Weights of a small transformer language model: 15 layers, 9119 steps.
MLP neurons of a small language model. Each row is named by its layer, matrix (gate and up: input weights) and neuron, and shows model dimensions 48-143. Each number is 500 + 50 x the weight over its row's rms, rounded and kept within 0 to 999. Numbers have three digits each. A neuron's up and down rows have the sign that makes its largest values positive.
After each neuron's rows, "fires after" lists the tokens most often just before its 100 highest values on Wikipedia text that the model never trained on.

L9.gate28:474454499569473499508497441458449417430491574522586528570410470519542508541414545519487530479504525539435481547534546457489484443508466502516442394584463506436512503485508502566475498471492534504442478468624453408550536474415474528491555467513437426497492413510510432495577488515513556496
L9.up28:457381521553476561566602484481538472507599441525513475483440445493518431485491509486447482421479504607479476553514527530450411604473465500498387468500504444518505559413515365565457503512539553529491414527553534512532546470517536558465497514552562483499572499584579506563477548473499515539
fires after: "\n", "0", "9", " ", "|---|---|---|---"

L11.gate360:553375455484457492467517439570461533557451589488522501512539439521511513520473402531549505517421459588461516548400473509538530449496514448534449402475531486507487476469445521548495497461570557500430552416495434629405471502596552459477500548411541521520442459482488467497460577565527493467
L11.up360:474478480543477491458493525489503461420421566527462430542570554494414578489548568455349534488510464388464497496477479512456443494496506560466535580417516527523514485444508578483587460457614451573519568486495439579429547506613569577498569552550494501588523545532495450456577490521501566484
fires after: " C", " T", " M", " W", " c", " I"

L10.gate36:588503504498466449405591554505595509497539464444517599448484533519424456496484465473444518558516476514594539426516424578480493536571607554539530486513466566447519546511479588362413476602513431495541512585490490561533519525567553448527453473561428529555466443483554563499487576537393466479
L10.up36:520487486589528499576570491484610503467435488494502514436417496485533461480528451553519449464570461604499432458511497513444559503542554535571478521521556458515461503479415504513503604478508355478431485497513462543466579552471407496461443576520519544461488477476524470488536484484529441478
fires after: " |", "1", "0", " or", ")"

L7.gate312:523483481461531414481471445528497485556585476537458527540489491544395559482398519568553482481453368521568587448465557439513470384463552398474411431510522513530537556481432542482470479544506522536527445532540451517486464494432533490535449462500487453538592523531586423488566512468514544417
L7.up312:475506552514544471398596558476510516590574456536509585582524497413377530460548611523603510463503527422480582460523481475533461524497545506487525492531537446492505535501499491572463493485459578481469523504395387456474361445513542548531569458488493508550480539548562465525515406534449527523
fires after: ".", ",", "ow", "\n", "-", "0"

L11.gate4:501580538539467539506521528375515455487536441494511502435472491462442494522533491534534514492540522493558403576558522478453638412461499518522542512513550467440525471521420422559499447549521432539516484447452561526574543471545383493537347513506446563468537543455523498562446491476538534481
L11.up4:551493554458419514498519463465564437503403501486396508579415526463393496485501461479614505477537481426557458364524535462406550432468551506531599492517490471502500529462460496556395471492554546535481514430559433489505443474518432468536465502447517459440541490577530500503542535372434578480
fires after: " |"

L10.gate58:570465475505560487449546519437483432536520400465442455501445604453459483557480395494508442519516504394495567574433504586532480483459532514499415590532421429526408566413485460485576536543491463507485537472558508425517554516408470543597406526477570520553541537501472551522449531534542495464
L10.up58:540465499483535544568433464489545482530361446580463533534435500451459529580522385561502473401523612544411561485448500460460580428565565550453514526544509505513456424537464560511526501450534566548570517451497455524613605499527473542535578475439518492556497468523476585433498437568490423526
fires after: " C", " c", " or", " D", "oun", " I"

L9.gate135:519484464435530582515470500456470562395449488444444460573563546543517444464533475570486511527450559462514468523510513530463506549487496605481519576489537469572533552510543531515475522574553482464562493561497376416621575511461519475584425478481468447426463462447487487499545671527609545437
L9.up135:447626579568564495540496428483474445572549611473455551433429535502425558493519526582511538438539465438474410415461472521475520501542472547509465505479400556514426431586525533518491541507509513588502586520529418466466534482567544511517466484416538518578532506528481452500465457517535541566
fires after: " c", " C", " P", " sc", "c"

L4.gate405:556537499467492541546494485463487390529511453446581557453554477548525517442530444515461496534521538444433504407524501461529638480460337519507411544525530559498469454491448505465483536508471598396483527493447412458531539533435485501594518487470517562553527401472472488440570489464557449505
L4.up405:518511492515522510471558509466442526535449502543526541483553443502526633526494483500472431506474493468503542471453473422616604457463471537533479594525450564516424482526445494483510550474473508486465506537491469505511449558432512612557519562439474580524524465660494394504524505466558465429
fires after: "\n"

L7.gate425:542519486536498483520577539441500548480498528439537560494519544527472586578488440518401573447404494451492583551580520512552516609425516514454538464463545472534571467585432536490413444513450461449568547405524579474513451438519564546469444499499538525501510374437512578525592504471510546575
L7.up425:480426439587471555443546494457548475530541464521495540390456576472408512458479505443527507504466603508485443411562433494472455569550552469511548466450521489490603486484565461457555464393462499559436477446431451329529548503499439495441497513433475454508534398477479445414497559586554541565
fires after: " to", " was", " can", " be", " would", " were"

L11.gate256:524554507516505496544498520482517436524536538358582490415504509541499510545574518475456456588511529467450580553500546468536525494502608488493480469462522551483474397456525523531443442482551429488472504469554574357437490483396489556567511482546423448427486379470515486459482435525596549614
L11.up256:476484500492476532428488524493559442543442502542487474526457515458467487432490464544491446533484502549560485521487475524449432490525507487506554554436389529412444496529480495569470508499413622415482487522514625545436607643467597652519605578541502382517541437541499478498479532522497435604
fires after: " ", "1", "–", "9", "0", " Ind"

L9.gate23:449464540455476562490546577433571544491484394554438542460380485512353530540494563509561490402524445467493578413550444531404545431460463490620458443472504493548557416494459466466508511471544502526527508511497480532592547503462535398580515540483452479548547627509488517471468505519530426590
L9.up23:463496525522523569465482513531562475455479429460526469568479504391506506468503471538498498444561437487483577607519509527434540495519455506462375518432527484591533439514526574468528501465437447545504479522496489556441581571646392533538471521471420439515578471635522530478615470493527516549
fires after: "2", "–", " ", "|", "0", "p"

L9.gate161:523528427490448568441429453527475422441415514463531469470446508452493587435471386536485466436551452481523521493587452579419433427521469476485518474384531453519430450402510554494363425507512536459489516570584498506473440479499423506537424575493417413489508503536498475563453486524436483596
L9.up161:556572441455448464489450545514511540489457518521463477634594465491535527384435441509445468495478439516487511487501546574513532500542516522525414428430527507546495473470577623514370495473503419545438509534519521397465557503492508546564515484612480496454534457434481417502471575580574518429
fires after: " ", " ("

L8.gate233:530527503490546515561590474455476545532487497442448416525446443574529487447467417563478519547542500548467464441584419581466483425447622523477455488476501466371407436523478519529423384526604539515514525497478482483506455531554594449482429511471516416482450484479566415499511463526517544507
L8.up233:561467462495567544432507485520448435470492475394589366555455522472617525420433436499449504441420565474522511489593511543462536463516438546512445612568423526562483561534543493495419455502623548486459501475498504467515526484523536523450508428494467456480524547507485458497444507512566525497
fires after: " ", "ag", "B", "g", "ic"

L7.gate385:543554574426596536468532505523501473566474582508472492532507538518424491453504492499514495537514508516472613454527499478636407452470478535448421593511546433485486459507456533468529556544547490508572506529498457478483450583532469558462560553514384454511487519435579441460497452591509487515
L7.up385:556491558482499528496510488455544449535484583503484516502488505491437522448565552547433518527558506425580479566411465406497406539499499547476539508511531501555537611470421565540432506542496492560453571621474466502555532453476493456417535410510590510518514509479579425490477490511578450477
fires after: "u", " t", "ra", "i", "o", " T"

L8.gate419:491464492574448502554534538493515520566466438510526493499557436499443535483501500551558436481486538542436562355492490487535550492451492521484438549454493515528563421497462634450518536498504574506476572522525493451588538489478551452529409585580481450470550425482498501469433584512501497494
L8.up419:483482518545412389521464503448523528421485498484502449513439459431482484539485496567498497511541445469483555439544512499556482498437460490531573596419472403473606538476520450401506442471529470567483512447484489521510515554491560601384541497462489490442530401521539558562537413547597508436
fires after: "\n", " pre", "ity", " S"

L10.gate77:506471506450469515427457476534474567508471406600450540568417428497423506512556497518489579456502481480502420449518448410415473459500532515578482494533500507544559541545560485629637506421558576588520527502515586587500454451513518510492461505522426442500468440504489479517601518524469487520
L10.up77:492554451515427505427563509560490503492519504624577457547425429410484503531520512492468456472525439471517607440581496462464511574533500458505488574516554407477482444497508518458537460471534556426582525479495539454395405467446526493489506526439490472422529511505568498451510545561510483533
fires after: ".", "\n", " is", " \"", " (", "-"

L10.gate383:489550498484435491433422537520438439527440473430481507527432633574485556513504543613501516533465477516486553529421501542439515492485554577470476418558513473576445454424524505473483483448480445503522433597567490455567467441590461504568445569477442611578413477520515443407539517549558588461
L10.up383:530505496523396531454502498545431458519402564508535488477613519530508496527610432557468488487495444513519447464533494504427427496474485593513495510533596572554503482442517605442607521516585526464603547562559492495491541438521498515548592416522504518504514517459520514477537483554528563467
fires after: " ", " (", " p"

L9.gate404:493485502456385538492483502467556379476462515459517445557428525567450566546472476487502465408469451510414568433449613585469574518521571523466546610469521582399500500508507461561517440491473474466404465550444585500501540397454514518525597506468497414482495553583521484602522455430461505564
L9.up404:499521508460510514547519519478413525568481404457400488503429506514413561453532514480420534516532497493541438470585489418480485498518489459478432583531462427441520497438488463428485547589420538417551598526485517579513552514593513468496465500470608576491570452491491448533430545605501561522
fires after: " ", "1", "0", "9", "8", "6"

L6.gate45:454562421510493478554465506559445506442559532554479503494505541481458438477568485443458561561454631490489542558501588491464456462570457476465512532480506447548534513520458512517441551525499484498502562508525467448532540603509505518422593429444438459545566573482434436525571549510474481549
L6.up45:437516535431566583514473512537450534522476570417464555529487484461454513531582569508457495356477562567444551541519541512431521478550572433536570543452507532557487495536434563449393509567473486429489531542583434555481501552467575473607493513474508470524533517535482552502637610572508529506
fires after: " p", "\n", " an", " ex", " t"

L11.gate363:515515564448520519405459501545437552468450542466507363408435541533547592480475477457536483470459550482469498406529479476430566528510489449524469539454500521502572469421497487466466474480452553490511547558565424446518546453501535579574583560371458504580493535533449488516473538495486455453
L11.up363:475467478480460483554535499480414520505534541378493487538517431522536469505450462479522538367619453565439462493494545480489565544499406569440457500497445488477462513451455470534534487494547566476559496576556526531537552528559472519553567561395476435451506487584416490512502515601493476477
fires after: "0", "9", "2", "1", "-"

L6.gate115:420445479585543511530585554443492509511520457531510517447406511579450564468516423480511477524464512395493521574493549560443455407514481440543379459412492562502545527450469616470437399494536467543543482445463534601452571455512474487456449459523514512520511553465457551455594457526507549484
L6.up115:522474484435499542388538491558437596515433539523420569416503509467501513361453546580481495529454485474470508588398497492485476436411520537462459476492477466520510431502440456524603450497506533429494507554627432477567516452444423459483507506497450479470482554535523534430493545526450508427
fires after: " the", "-", "q", " a", "ed"

L4.gate365:516542442537400473422529467480493477451524470489559457466454486590582516461559458516500507467511573486467570567599510466490475425514499502458538494540551479426439444575488531469371498555554559560547525377578519438547428561488536533437488515496494503493526506488526482465504471463530486528
L4.up365:599464515523445466498477533577510361540570533504521450508542440403513482555507561535467546453538432478530499478505458429516331563416461490424512505415569518522469519454451501488474412593440575490566550494460471482482444480487485520506509531541572439468636533454419481487436479483447558550
fires after: " t", "ib", " T", "it", "ion", " b"

L12.gate189:480495423526553416503500507446645461474506501409538532448491478510454520496539528467449484469562597515482425501493546484518516532557446482437370509492406453470504487488504510446520517488555537547379544433580520532519465426364496497572591517471496448552553477493514439515517564521589511562
L12.up189:455468492496478508566479400519559534593428495529507462391489558462437482449500414403464549410537536500446432504553506545452462517520393482451485558536385427514422515544482476529471545548463475542488564570591381425556509593557503567475504405448539404525519493480536476631488540601495507528
fires after: "7", "0", "9", "5", "8"

L6.gate62:421538458457505533450500524485585484513550448469557564530511467539512552477488492478498494364619516555483546524582475516511490447548575494527481431543471480448462504500497486486516455478521551565547500581560491583635586448570530467530512482508507452485516614472516450472508445482597437414
L6.up62:545380479448520504445480592528494554504523470581546523470415566500463500484491504456499488448487421531540400545470478505482484424489564493493533504443518564486614502561507429528545533500464493436461564479522472460557505475517605471402491502457523480544520584500502482465475475385584501442
fires after: " at", " a", " the", "ed", "D", "y"

L9.gate228:486485475424580504560453484484510511469569547484487496352491555423527538543503416511388503496564443490510472531584573554546450476436568512521433542479526385414568489486537534387422549493521472508510482538507512544438430500467501483543542450420546380508449515428500547534525594515504472581
L9.up228:568486568466598541497472509504491561395532474422560447625473476462530483514633442521451503419483590511496509553504512513509463417493561599585508536554506469493553511612496615509519534517495493482420516525503433514595447570463504470430453465560429469550437538507442492513520437549479584615
fires after: "\n", " P", " p", " C", "P", " n"

L12.gate287:441441460576350522561469464457472568440481477489444544458485572512556560583370454548514507554489568553522509540471410557512488438520524408517496512512555521489514434491510435526531568549572530508515562511474515547435451553453536470555550520537409423411498537490478492541501500424434444461
L12.up287:502532572474400497549435619498433486483457512510572492513510521569562462490562517526495468440470432567443450508507584574467459484470604429549486460578510509517473510475526525546523440453520498482501499498547514499569441537499601464558459551535473471556511544445557491477476521548463612492
fires after: " ", " ("

L9.gate255:494508449528416488548496569438432418435431402502425533413401513486430541509430451504454426488478548537530464565558541550426493502501487519574494539483564540467510488427539571443496560492482464445534435490463501554447565490472443528427483483568479557533521467421523522498500514449423409386
L9.up255:415450525444617564520657481537543507475563516498536500526524600468479601449460425501571442489511502445552449390442572491447557461478513498581548510555478478514534478456469574418469505514483534461482493525481416484528520466445467497416432424419479556472472511552543447580473458538510374554
fires after: " |"